Weights of a small transformer language model: 12 layers.
MLP neurons of a small language model. Each row is named by its layer, matrix (gate and up: input weights) and neuron, and shows model dimensions 448-543. Each number is 128 + 24 x the weight over its row's rms, rounded and kept within 0 to 255. A neuron's up and down rows have the sign that makes its largest values positive.
Before each neuron's rows, "fires after" lists the tokens most often just before its 100 highest values on Wikipedia text that the model never trained on.

fires after: "in ", "of ", "the ", "at ", "La", "le"
L8.gate307 [112 144 159 173 139 123 124 111 148 123 128 172 148  87 152 143 137 159 100 133 125 135 121 107 138 119 120 144 120 126 174 183 115 127 130 131 136 130 125 109 142 126 113  93 134 107  67 125 120 108 151 126 150 141 156 145 136 156 110 110 113 147 111 173 112 101 128 144 105 132 121  44 126 120 149  92 115  79  88 132 179 157 158 128 146 121  87 116 163 141 135 138 144 160  81 113]
L8.up307 [112 158 135 109 144 153 109 133 142 118  86 141 154 197  96 139 173 100 164 120  99 180  96 134 103 134 111 140 107 126 173 148  55 140 127 138 123 128 168 144 129 150 139 100 112 115 156 125  80  98 101 122 153 108 146 149 164 159  99 104 114 130 142 118 127 167  98 107 129 124  98 127 116 160 141 112 109 114 114 135 147 115 147 178 151 123 133  69  83 148  97 142 143 143 103 127]

fires after: "in ", "at ", "'", "the ", "of "
L8.gate27 [123 139 158 143 130  98 117 119 132 136 130 161 135 117  82 136 126 112 124 118  81 152 133 119 109 137 147 149  96  76  87 191  93 117 159 137 105 112 153 113 138  73 138 106 152 154  99 122 143 124 108 157 168  68 119 133 147 159 120 104 146 148 123 108 133 127 103 144 171 150 137 123 141 114 148 118 119  92 123 142 135  86 132 102 137 140 105 161 138 141 151 123 100 126 104 102]
L8.up27 [132 147 105 113 113 138 164  68 114 105 135 164 118 134 148 146 144 123  95 146 163 140 108 116  97 116 137 107 145 162 161 139 105 114 132 131 163  90 178 149 104 124 178  86 165 162 144 107 136 140 128 116 105 121 134 157  97  73 148 146 121  84 118 100 123 107 138 118 151 130 146  83 111 139 122  95 123 134 104 178 167  87 108 117 102 146  98 124  96  98 109 139 131  90  99  93]

fires after: "| ", "–", ".", "6"
L4.gate1025 [104 139 142 129 112 133 140 124 116 126 123 110  98 113 136  85  89 120 121 121 107 153 122 121  92 113 152 113 142 115 151 142 128  84  64 109 150 129 139 135 188 130 133 136 127 130 122 119 123 117 154 117  94 140 130 108 168 150  86 109 136  85 117 122 140 145 103 124 139 128 188 125 117 113 124 137 147 118 134 110  86 113 102 152 115 152  99 121 126  87 150  84 124 134 169 111]
L4.up1025 [137 129 120 155 119 139 113 107 159 101 114  80 102 136 133 123 134  94 105 130 101 110 147 142 148 172 164 107 111 145 148 135 113 145 108 109 157 110 133 112 140 131 101  90 141 106 114 135 118 131 119  95 105 132 132 153 149 126 130 123 128 116 124 117 152 140 144  85  75  84 144 144 180 135 118 135  98 155 139 147 123 169 120 118 144 125 120 165  99 124 150 173 132 144 108 110]

fires after: ".", "=="
L8.gate56 [155  98 152 128 102  98 134 165 118 160  93 160 132 149 105 143 135 145 132 181 115 134 134 152 146 138 153 135 107  86 124  97 121 131 155 137 102 149 123 104 109 123 116 143 169 123 127  97 107 158  94 129 152 115 157 150 129 116 124 144 125 113 127 168 120 142 118 101 159 147 172 129 143 153 125 145 126 101 154 143 104  91 156 142 140 154  94 111 112 171 153  97 119 113 156 171]
L8.up56 [161 146 129 133 130 119 125 131 120 119 102  81 158  97 127 115 142 121 112 156 106 133 102 135 142 141 132 112 113 149 127  69 113  96 105 175 108 122 102 117 140 107 152 137 153  92 142 130 126 145 132  77 146 146 116 178  89 128 132 119 125 139 112  89 124  94 139 107 122  94 110  98 110 143 110 135 116 146 162 158  78 115 150 128 127  96 117 141 145 110 161 145 116  84 120 129]

fires after: "| ", "; ", " ", "New ", "% ", "— "
L8.gate1532 [129 114 115 153 126 123 127 122 116 104 157 148 145 117 126 134 111 159 110 159 138 129 163 123 141 134 115 159 129 110 148 108  62 128  93 103 153  97 162 159 117 148 135 158 132 142 121 180 134 134  94 150  96  75 135 121 127 119 102 137 188 148 142 117  96  92 141 116  68 118 146 165  80 141 119 184 140 159 123 139 143 154 133 137 146 100 103 124 135 162 121 120  85 122 125 155]
L8.up1532 [143 150 113  43  85 128 126 122 112 131 100 116 135  96 131 137 133 142 166  80 143 131 140 109 144 130 134 124 128 140 101 146 136 117 111 148 170 129 147 124 150  90 140 100 104 108 163 133 153 112 129  93  97 127  87 101 150 108 183 116 104 143  92 139 166  93  84 148 163 134 130 112 167 136 163 127  99 131 126  95 138 124 120 135 136 145 126 156 122 141 144 152 169  99 108 135]

fires after: "one ", "'", "of ", "was "
L8.gate945 [115 119 132 110 145 122 142  88 102 121 132 124 113  53 108 138 141 156 141 130 176 174 123 144 149 125 145 147 151 143 178 184 119  88 131 136 100 117 129 102 141  86 110  99 173 146 128 147  86 141 127 134  96 125 122 133 127 132 110 118 145 148 154 127 141 133 101 120 122 111 157 150 164 119 127  69 142 131  73 121 128 125 133 124 194 182 149 130 140 146 100 135  95 151 133 155]
L8.up945 [ 99 121 109 151  84 103 137 111 112  92 130 174 114  81 103 133 123 159  84 118 158 129 132 165 164 120 110 144  95 138 145 154 152 120  86 145 155  91 110 134 138 121 137  82 142 132 148 129 145 133 134  86  92 158 145  95 118 131 129 119 158 113  98 112 107  96 120 122 139 114 122 131 115 101 120  87 111 155 126  89 168  94 123 135 137 158 159 155 127 145 112 138 141  96 112 143]

fires after: "|", "| ", ".", ". ", ")"
L3.gate1304 [125 139 136 113 146  68 155 161 170 141 140  94 135 151 118  95 109 141  95 149  89 121 131 140  99 118 126 130 109 119 133 126 131 128  87 109 109 154 136 136  81 159  89 118 135 117 125 148 127 171 157 119 131  94 131 119 139 130 101 102 119 121 103 104 152 103 118 127 117 119 108 129 105 132 130  90 135  98 120 136 144 114 151 130 168 123 157  75 129 151 169 109 104 138  99 135]
L3.up1304 [123 127 154 151  96  80  92 117  95 142 116 101  73 156 140  93 119 126  95 122 142 134 141 129 138  73 132  92 131 125 149 138 150 111 130 103  97 129 164 119 182 104  96 106 107 107 107 138 153 131 108  95 139 129 123 164 130 108 140  95 160 117 134 144 177 142 134 108 102 148 119 131 120 119 138  75 122 146 101 137 161 134 133 168 165 123 142 113  83 148 165 125  97 133 126 100]

fires after: "|", "."
L3.gate251 [149 138 139 151 139 141 108 117 133 161  85 130 149 165 157 126 104 105 169 146 118 168 129  98  99 111 119 105 125  75 167 117 148 118  96  99 137 147 102 127  95 115 100 120 107 104 103 104  95 139  93 177 138 103 126 128 120 134 140 113 127  97  87 163 153 119 143 128 114 120 121 130 138 127 115 124 152  89 118 111 106 107 139 126 126 147 104 102 149 145 149 109  87  86 106 107]
L3.up251 [132 150 110 166 131 133 126 132 104 145  61 133 139 168 155 145 101 112 131 151 109 136 140 107 133 132 124 108 108 117 152 145 150  51  94 107 161 151 104 103 104  78 159 171  93  72 149 129 123  97 123 157 140 100 110 135 108 111 153 140 131 151 108 177 124 116 128 135 142 115 132 137 116 144 108 116 111 131 112 121 123 115 142 121 136 138  99 106 161 122 127 140  98  92 112 139]

fires after: ".", "==", "==="
L8.gate82 [126 116 125 113 131 142 139 137 136 148  67 142 152 125 131  69 178 110 128 148  94 119  97 131 179 103 108 138 149 100 151 123 105 157  96 158 126 106 135 118 128 153 105  90 195 121  97 105 128 113 145  91 110 101 166 154 115 120 115 117 129 124 127 174 111 143 138 156 119 129 131 106 122 140 139 154 109  83 142 135 108 105 146 129 140 139 115 134 124 185 158 156 157 156 118 125]
L8.up82 [ 84 135 167 130 164 111 165 118 122 127 116 143 197 112 102  77 159 100 134 145  82 120 115 145 159 119 123 118 113 109 126 114 115  98 118 178  67 152 124 138 112 107 153 140 145  88 125 118 130 100 151 144 135  57 131 159 148 133 149 139 116  96 113 127 120 118 119 112 113 113 121 111 131 136  98 142 109 100 156 136 104  88 164 148 127 105  71 135 107 137 140 133 142 172 125 132]

fires after: ".", "ch", "B"
L8.gate577 [145 170 143 114 113 144 130 123 147 136 137 170 142 120 132 102 160 115 127 127  69 120 105 109 183  98 139  85 139 106 162 124 107 150 125  80 138 113 102 168 133 118 155 156 175 128 103 140  91 128 117 117 134 150  99 136 105 107  77 125 123 162 140 154 108  97 109 122 102 107 111 170 155  83 135 101  88 107 132 117 125 142 132 166 137 137 134 115 150 137 127 157 142 150 123 117]
L8.up577 [134  95  74 129 106 109 130 142 179 123 130 135 143 121 173 117 153 102  66 114 125 149 118  82 148 151 140 146 124 133 118 127 153  99 119 106 102 180 124 173 142 133 144 116 114 151 143 150  78 123 128 136 134 179 101 143 118 151 105 149 168 153 119 132  98 143 141 112 104  51 121 144 211 166 126 110  88 103 121 117 135  98  97 134 119 147 143 143 157 158 129 154  93 168 121 127]

fires after: "\n\n", ".", "==", "is ", "==="
L8.gate306 [140 103 141 112 115 117  81 152 126 128 107 117 114 112 130 136 143  86 170 139  83 144 104 129 121 163 113 135 106 113 163 131 105 156 142  85  77 115 140 122 159 136 131 136 149 179 161 112 116  90 147  95 146 138 136 141 103  76 109 102 129  93 147 126 153  92 100 159 125 117 101 119 157 126 114 120 110  83 151 131 145 101 150 153 178 152 135 163 129 166 188 128 121 144  90 159]
L8.up306 [154 118 153 153 142 136 131 171 122 102  95 116 141 117 120 123 156 104 163 124 113 129 121 130 131  73 142 114 132 152 126 154 119 162  91 161  86 152  92 165 143 117 139 129 129 126 178 135 131 174 153 156 125 118  81 203  79 162  92 141 160 102 139 128 105 144 139  78 182 166  96 128 155 123 134 143 105 138 110 120 148  89 136 150  99 114 109  67 149 102 187 135 146 153 116 142]

fires after: "| ", ".", "–", "MS "
L2.gate531 [ 92 130 140 146 112 108 105 181 129 121 146 158 114 105 117 109 106 117 105 114 164 131 167  64 131 102 155 116 120 125 139 137 142 124  62 135  97 167 105 135 152  81 132 110 118 161 136  87 126 116 140 109 132 103 134 142 143  70 129  62 146 110  97 129 144 157 116 130 132 133 158 126 111 126 112 133 134 115 114 165 119 137 108 110 145 149  90 109 169 152 140 146 105 121 171 103]
L2.up531 [123 128 128 142 118 143 144 170 139 119 149 110 103 119 107 127 136  96 144 120 150 140 152  78 132 134 125 144 147  93 181  72 119 163  95 111  87 145  86 142 135  98 149 128  95 101 179 107 127 134 140 115 121 145 133 117 138  75 127  92 125  98  92 124 129 143 135 136 123 146 161 126 109 144 126 128 120 178 132 141 105 142 103  80 148 123 101  93 172 118 138 158 129 143 120  92]

fires after: "| ", ".", "–"
L4.gate62 [135 114 156 127 120  80 153 156 105 124 148  85  97  87 146 120 109 108  73 100 145 111  93 144 135 116 163 117 143 104 111 127 115 119 112 162 127 148  87 176 128 130 103 140 143 156 148 108 156  86 113  81 126 130 119 121 134 151 146  96 165  97 119 159 110 152 113 105 117 118 176 121 117 106 124 170 145 111 119 116 118 123 104 128 118 130 114 122 119 126 143 117 116 108  92 151]
L4.up62 [133 122 163 152 106 142 124 138 133 136 160 150 118 101 115 145 124 126 132 153 111 127 108 145 127  99 137  80 104 137 149 153 148 107 108 180 135 142 120 123 135 104 100 119 137 121 135 129 145  96 120 151 106 132 126 132 138 103 109  93 142 135 114 143 109  83 118 141  92  92 107 128 136 151  88 109 152  56 105 107 158 153 131 125 141 128 150 125 137 100 140 133 132 153 172 136]

fires after: "at ", "on ", "On ", "the ", "1 "
L8.gate100 [124 182 169 132 116  90  94 104 100 104 109 135 147 136 117 129 174 139  92 104 139 176 124  99 150 159  80  98 136 154 163 122 119 105 152 141 125 149 140 175 114 131 157 122 118 138 152 131 169 131  95 139  71 130 116 111 173 170 166 139 116 106 129 104 120  98 111 126  87 133 149 157 123 165 160 130 143 113 102 139 162 135 163 134 152 146 108 160 164 122 121 129  84 100 141 128]
L8.up100 [138 174 148 130 113 146 168 116 139 119  94 132 109 139 132  98 177 140 109 152 146 171 131 115 142 144 146 117 122 189 152 140 136 149 131 141 111 113 142 104 156  95 150 140 120 136 134 141 163 126 120 121 140 137 144  95 123 119 136 157 165 147 163 169 185 147 124 104 123 132 146 115 105 150 124 148 117 191  72 154 115 128 152 130 159 130 137 152  89  69 138 167 165 107  92 141]

fires after: "| ", "; ", "1", "0"
L8.gate71 [132 145 138 126 151 118 144 171 124 118 116 152 119  98 121 125 135 148 121 149 120 120 174  96 142 128 115 162 112 108 125 109  84 155  56 155 176 140 118 136 115 126 136  84  99 125 158 136 155 119 119 138  98  78 117 182 177 107 150 118 153 148 153 121 124 141 127 114 111 123 120 176 108 128 136 123 137 190 134 113  93 109 148 123  99 130 139 124 170 111  96 134 109 139 159 145]
L8.up71 [107 112 140 117 128 158 119 123 109  95 144  93 161 131 132 137 111 129 154 100 152 121 151 110 163 103  92 126  97 153 136 121 108 115 107 120 123 109 153 124 157 103 148 103 147 106 145 162 134 105 122 140 129 134  87 136 123  95 159 137 162 111  92 131  99  97  95 156 159 127 121 137 122 149 121 157  98 133 120 137 142 147 173 171 170 114 138 161 213 116 155 143  82 123  80 136]